From a checkpoint of a small transformer trained on Wikipedia: vocabulary 18922.
MLP neurons of a small language model. Each row is named by its layer, matrix (down: output weights) and neuron, and shows model dimensions 160-287. Each number is 128 + 32 x the weight over its row's rms, rounded and kept within 0 to 255. Numbers have three digits each. A neuron's up and down rows have the sign that makes its largest values positive.
A block is one neuron, or neurons of one layer that tend to fire together. After each block is what it responds to, as a language model described it from the Wikipedia text at the highest values.

L4.down199:123102060100147195146118126179148087048186140128126129139106132126118156158106149110133117118156134127066168097142100156100131133124110131162147128148173179130136138165132101109225074148116155155157102141115128127100107132123112117156125180152159068106190106179105155163119103108078091152131097094127107045125148145154128087166133110176184111178101145132110140094143189119131060076174
L4.down421:080131120160167073178138172140169142129113106107127100165165138117102120130091178142033134156068099179104135093136152155109102122119112140095069132168128145167128145193183171170133155138138084112100167098136095123150091176108092171136121092127153106088102105161131144161132107050135191095115046127132128089106158093173158180113075063102180068156158167104087116148105120134110102130097
L4.down645:137124119074132117112114149121118160111116131091169127121131110124087105149151179126147177107146133126102152078132121104121103154101108166131169132083108185128139123167160184169170165093113100112170117140166142047056139131182175088120128153171164129122149143084112030161147124133158132079137133113189162149100113070143133096134065052138182107171164140139124150123137149165096122120148
L4.down801:149103090105131161141067096102112126184120137084151144148105098144071172126092109153139135153131156088133125151142135109143125167122189072132152131134106117174143191148118118124144153161089164144141103155147085118167147144118087118132081132144128081165153150148113185147136178082120156142160147173200093180190158104131105138147181093130156157125149137168137095152203160175155112072139
Responds to: The word and (sometimes or, /, &) linking two parallel nouns or roles, e.g. Arts and Humanities, footballer and manager, chairman and CEO.

L8.down215:106112120140123115058100151142152120118070102092087195100129109163159121079121133098177159120114139146079148101043148132141184133112087079157124119136133130128110125171180056083159135167136122153141126097130193096142122120153096075161143121152120176109201135139188161119133135133174134136151147151106115137125115150150092117138141084157157110084102102113139143116184161114160121193149
L8.down409:102089059126157114095086127122110123098160117168170121138075123130053165160154115147133085114126128132142105131131135178140163105157160172101123113156152128144174131102152152181151179182144094230166212107154087120143182122153142182116125109181156132139116138142131131149139145192182153043172160138088189138177119098117155193163086087148135119137155134137137112135146078141097109146187
Responds to: Coordinating conjunctions, mostly "and" (sometimes or, but, comma), after a long clause ending in a place, date or object, e.g. "arrived on October 20th and traveled".

L4.down62:125125100129174191086074185147155125135082086070079117046109122151129195122153088128093100104145081179059152146193212124099093151113157127114131113168119069112136144169165136112121112136127190155111097172156142134063178097120073159134165155151145113117191131065179141115139118118163187140110115136093165146115117163126098128111110136149142124104097146121117134120110119108139095159174
L4.down494:119170069107105071172131099123122123167168147140142155142196124179198095143135183096160072091067144106063122153162119134122096168133120140090122139135145153101127097147184120106175139174140156153078155077117131148140130119164101203129167150144099178144162110139068111128154145133135142173135118099098126116108120178107103135105128166124156121055105155168118162150079107125161141156101
L4.down608:103154150114108140118117133080231177135095170109152118174110071158076133164125083120131171149099142117142114140153160154112102113138096192088157106136082156180150154086118197146181186164141119111119146075050109141131118099097198128110096139078092152142156143107128184116141113137167155119111177129147085176159116102104140101171131141090103116125110111096123066163182099139148124117095
L4.down810:179124146145140167140147159130143170123113132136139153109121102141104188089140120088114146096155082185111205091078112143106124147159103085099160107121083147129171115124128190127189125124143160108128133129092128152059069174177165125207115173139112133129149112124100122125115146109139142141127150151171183091158108151197095155136094127171155113142133117123128147082111104106216160091114
Responds to: Pipe separators between column headings in the first header row of wiki tables, such as after Player, Score, Title, or Party.

L4.down39:112122174127124111137113122140123123081151146143073143185127132161176115088122125114132152156132169098140133113099076117175131104136132072103110123070134106098163034163179157058066125110097128131138157162138143092147113128160103152168129157092170088094167105124144057143141102168094170160130112115094149098110118184133121071144128092080156082097089099169096158126161151117094087138151
L4.down281:133132152159162116118096104185073077111164176143108125146066135122151143129146104134129127109171151076153124060126148121143175185103116066124186182103115215147114207171146144174154143145170173115086136093116140134142117151122127172178161038114144114148100098140118111109087181118113119070100110109181119159117156142135184139053136112150092155096139151141100147173125147131120132085105
L4.down404:113145172081119127174107112146123122120154169182132143143103093141104097096186149117138144151174103103166146052091076148115188058123208084117092117083105114146172084175091154150088120100078122109132117139127158147096102088080125097096124093137126122115199132178070079125151099124081115191152084102084100132149124113101103076111137134136186147095172137147182114119130151155149096157100
L4.down632:135168116182097155037102100083108170102070094130127108146153089104114177132097133143125127175222098146185152106060133119182092075168099098131152143031102112117099113099109152119135157158099163171087124142172138159174107129139215128116081092109149125098114159115132099156169111086197113135116157147130124067103107129149096066133092143111128113120156132095092090139173165123127096074160
Responds to: Prepositions fixed by the preceding word, such as to in according to, owing to, referring to, of in because of, on in based on; sometimes section-heading breaks.

L8.down336:116149109095215146160118120119177160093114127097124158180149172117116134095102108145124096138110130116108115096149165128113215177140199134212103101136162115102178145105126080071052163111157118143116129153093123166114075137159167128110101160115137118078174086109099094093105115135133156116100086112158130187140046114136164110124104153127142163154092164112097115079146140122101116113083
L8.down455:167104078145086092126156168146098110129103097125160125149091092088107093157134194145147148152086161104137186119107089180088015134081161096169076167163113140136118135135104141154164088137134123174138108079126138130114145191059175088152140148161109132163102131079136125127130135134093133163125106149113112213126131100088120128141154115177072111096135172096094081119129147122126153156158
Responds to: Unit tokens in infobox and stat measurements, such as the km^{2} superscript, km, sq mi, cm, plus pipe and semicolon cell separators in tables.

L8.down431:185160132118174104148204173072136107123106131035133097106114083114103105149126186149152156078134108132115094113108133089107162082103140079134165154082124125084119159135193154181140108153092089154131117090182138083197151112112175102088128130193132160161124137125148163153133124149111098147135117203102142093129148110160138124129139140161136111087100118114094138108121166122136093109103
L8.down445:157119118145122173144138114106089127124102114111107121108140102147102147117084156123107148133133128159152092115158151163154109158166122193146163158072138172132035126129107167118162116126116138083171143121163114080160097101105113140079136093152079115153136118141179134155094092102136100093154224163111142101111111105102161167210155130113161130047143154074075187111044100088128096120134
Responds to: Ends of transitive action verbs and gerunds, often split mid-word, after "by" or "to" in prose, e.g. separ-ating, moving, limit, boost.

L6.down131:156145128140186106118151188148148101068116123094109131147144095094123143169175116107142111159079162152135149127137169064157157084124130126079185110161123147143138145116114127115133136101173180121132158105106065133090125133158152117069083078143091121173098108052101160176118120124102154085128169113140078142145185120168128104145125097152089168130100085112085135104130105116126181152157
L6.down339:163120172140113140131156068096138117110125120141193154163128170095069137184123151074152121088177128156132141116137147155112149145137127159130119059102122108138108120071097130172174129132085127139090138094084153150121167191080131140082159129061131124151073076150090149153137125173133123185183133145104146100098130171149090130096152162100096130127175118120147158115130082097145152141116
L6.down563:180063121122061178172079126047185097114063079168112150116115145219202136118191142101067113101120134126119117070148112154140131157120133090119103159167145119108138180091147119147070140177099063136138091216159095125132159131139140166141129100128145123168141080159068090132114162066121068121181110072127105111086118163099104129110134085136076142128089133162070127106118129103114144124112
L6.down675:146096144126146139133144168113136117100118159116195102188157147158123065168094130162136154092132126120188197141159114119123193123148129125098169105149150142167096111152065159134182115152154175113095117151140132154064105120127147101136061139173161139119148119116061057177157156113111131126129112097128162066111147139133056097094117135143114087143127083164213135126113083149138117147121
L6.down683:127124134119121190173108166071141119134084130116175140102102184163132111163119149172066118104105085179083161046126138180106169148143135077146078108135121110092144148148103160119111057211092165151134170109071093085097117137131104107117118119129099128146149098129105166095126150154124102125206127125204072138119135160100125153081106117157180131184108090143133093085128117128157110143132
L6.down691:115176095108163144115137101112098073179118102142106141195118179099104112142180143099135148096151102111128119159114094177111111195142152209129147095132145096147095138144091126112129099141158140108152148110120098107113155102140145142172165151068088177127169134043170150130162103131171155176109113164157135141146107125126104215183123172114141110149199124154081164137169127197185172104124
L6.down694:136078134117125094177055123090175110112108100143141138105146139130175137102116126148157110113137151121089132167193174184079152137102170136113141146099151163076159101141156098089125150147091142135142108128145109122080138159160112153104144175155164085122139055132140124141136095081186126178154119187093155084074168171113075124152122165100097102103133177180102116147072159103149097144115
L6.down719:139082154132030131150153100100105162104156099121127106088149145166151142186147148072162124107114190139111130132114140104143114127176110106135109104134114114121115090137178126053167120122081128129129131199174044113136178119174159161096165128116111180102118130145083150085134135037114180111166131146155109133127099078121197145127100174138099128099138114165128092094143042181193117145097
Responds to: Pipe separators between column headings in the header row of Wikipedia tables (sports stats, results, elections), e.g. Score |, Votes |, Set 3 |.

L6.down69:153127156120154094144094154192114159109092126099111071121145133137141154025162139186138139192075184133165099149167064074136210153113129165139091074178106084133119107117138156138126114154161106137108104098106128115147096154158089140077182068163165063143136180114139117077175122126154137127133143145157163134169158080144100111113139137114115152055114095110114111101114102132112106132104
L6.down200:076144147121176138162111127182109145085101113154087108144157167101112131200155138138166139143178127088079096100122163180123095135161109117140145097161136106107108124185159149151128204161168120112122143086127106084155152144136099098129150176146086114177123174120130128147163140163135114087157176088144129171201149121144115161206104096168078122155107189097114138075057159082134120104180
L6.down278:141148058135106100119125139134168132126176149096075122144111162127117151089071143154117171101087170060177121144161163121121161134143105123132129171155136076101125080140074112110129098171136119069145120116187152121137101094098126120134112144125093116086100096124126097122108117071150103087091132167100144133110168080074146154051108082103124113109113110109184150120165143114201111150101
L6.down293:088100156120151076116135201067144110110137121120043135130160120104109150121148212087116146133126121091111110108116135160137134164206129110151165105134134071131105151076120120121149096071130169165119122073113128097119157120104142085115159113124118122115153103127136124141085106107128142159095165100135139109090171111077174088170121070163200090195160135121109159124123168177114135152148
L6.down420:133144126120129073113066174149096118145114143135126163096125136159167154129103131139138104113155148182116107164121196125141116099109072139072107132139191139116166136169134119109095112157177069120133100120166111112104116130120154132085130130148180171096137136145088181126081107110120140124102146108130166136085153169143067133088120120076142104115147159135125116135146132171136082103155
L6.down679:117142158140151162143159131133156140123161082131097107093109175076152157134093100144186072147109104128129180202130206138092139177177059157154124065113165074093161160152120157087164098111104122160149084149123124089117079131183119193131139130187179109122126190099160121080214110130183150146107090145140074088131110159126157131120125089098176122113118128141155172188126090095030084161178
L6.down730:066113127090138085145092124105127127115121096165089107132110124130170150148130112101087143112117161036161165098097214129130120100100132117151073138145095145112150142175115142118111137129155141144118103122148134123100126078175141178171102126092115092079162114166186185187123116179150137175083115122105130160094109155134164104109139118193102111138133147124119174204152158158081105108135
L6.down820:142115127167188141140107167057077079104130142142108136109129134106095099128134113129154128137097143138118126165157158108165098098173129122123136136133172133167166134148124099120175137081107121063092076085144156117181152147125150163168126159117174150171128110122199172147130155084135247073147166071074132138129108164130115101108110111150146086114167125134119144112132139087169134144188
Responds to: The word "and" after a long clause or list, often after a comma, adding a final item or second predicate, as in "Festival, and was", "herbs, and spices"; sometimes "its"/"it".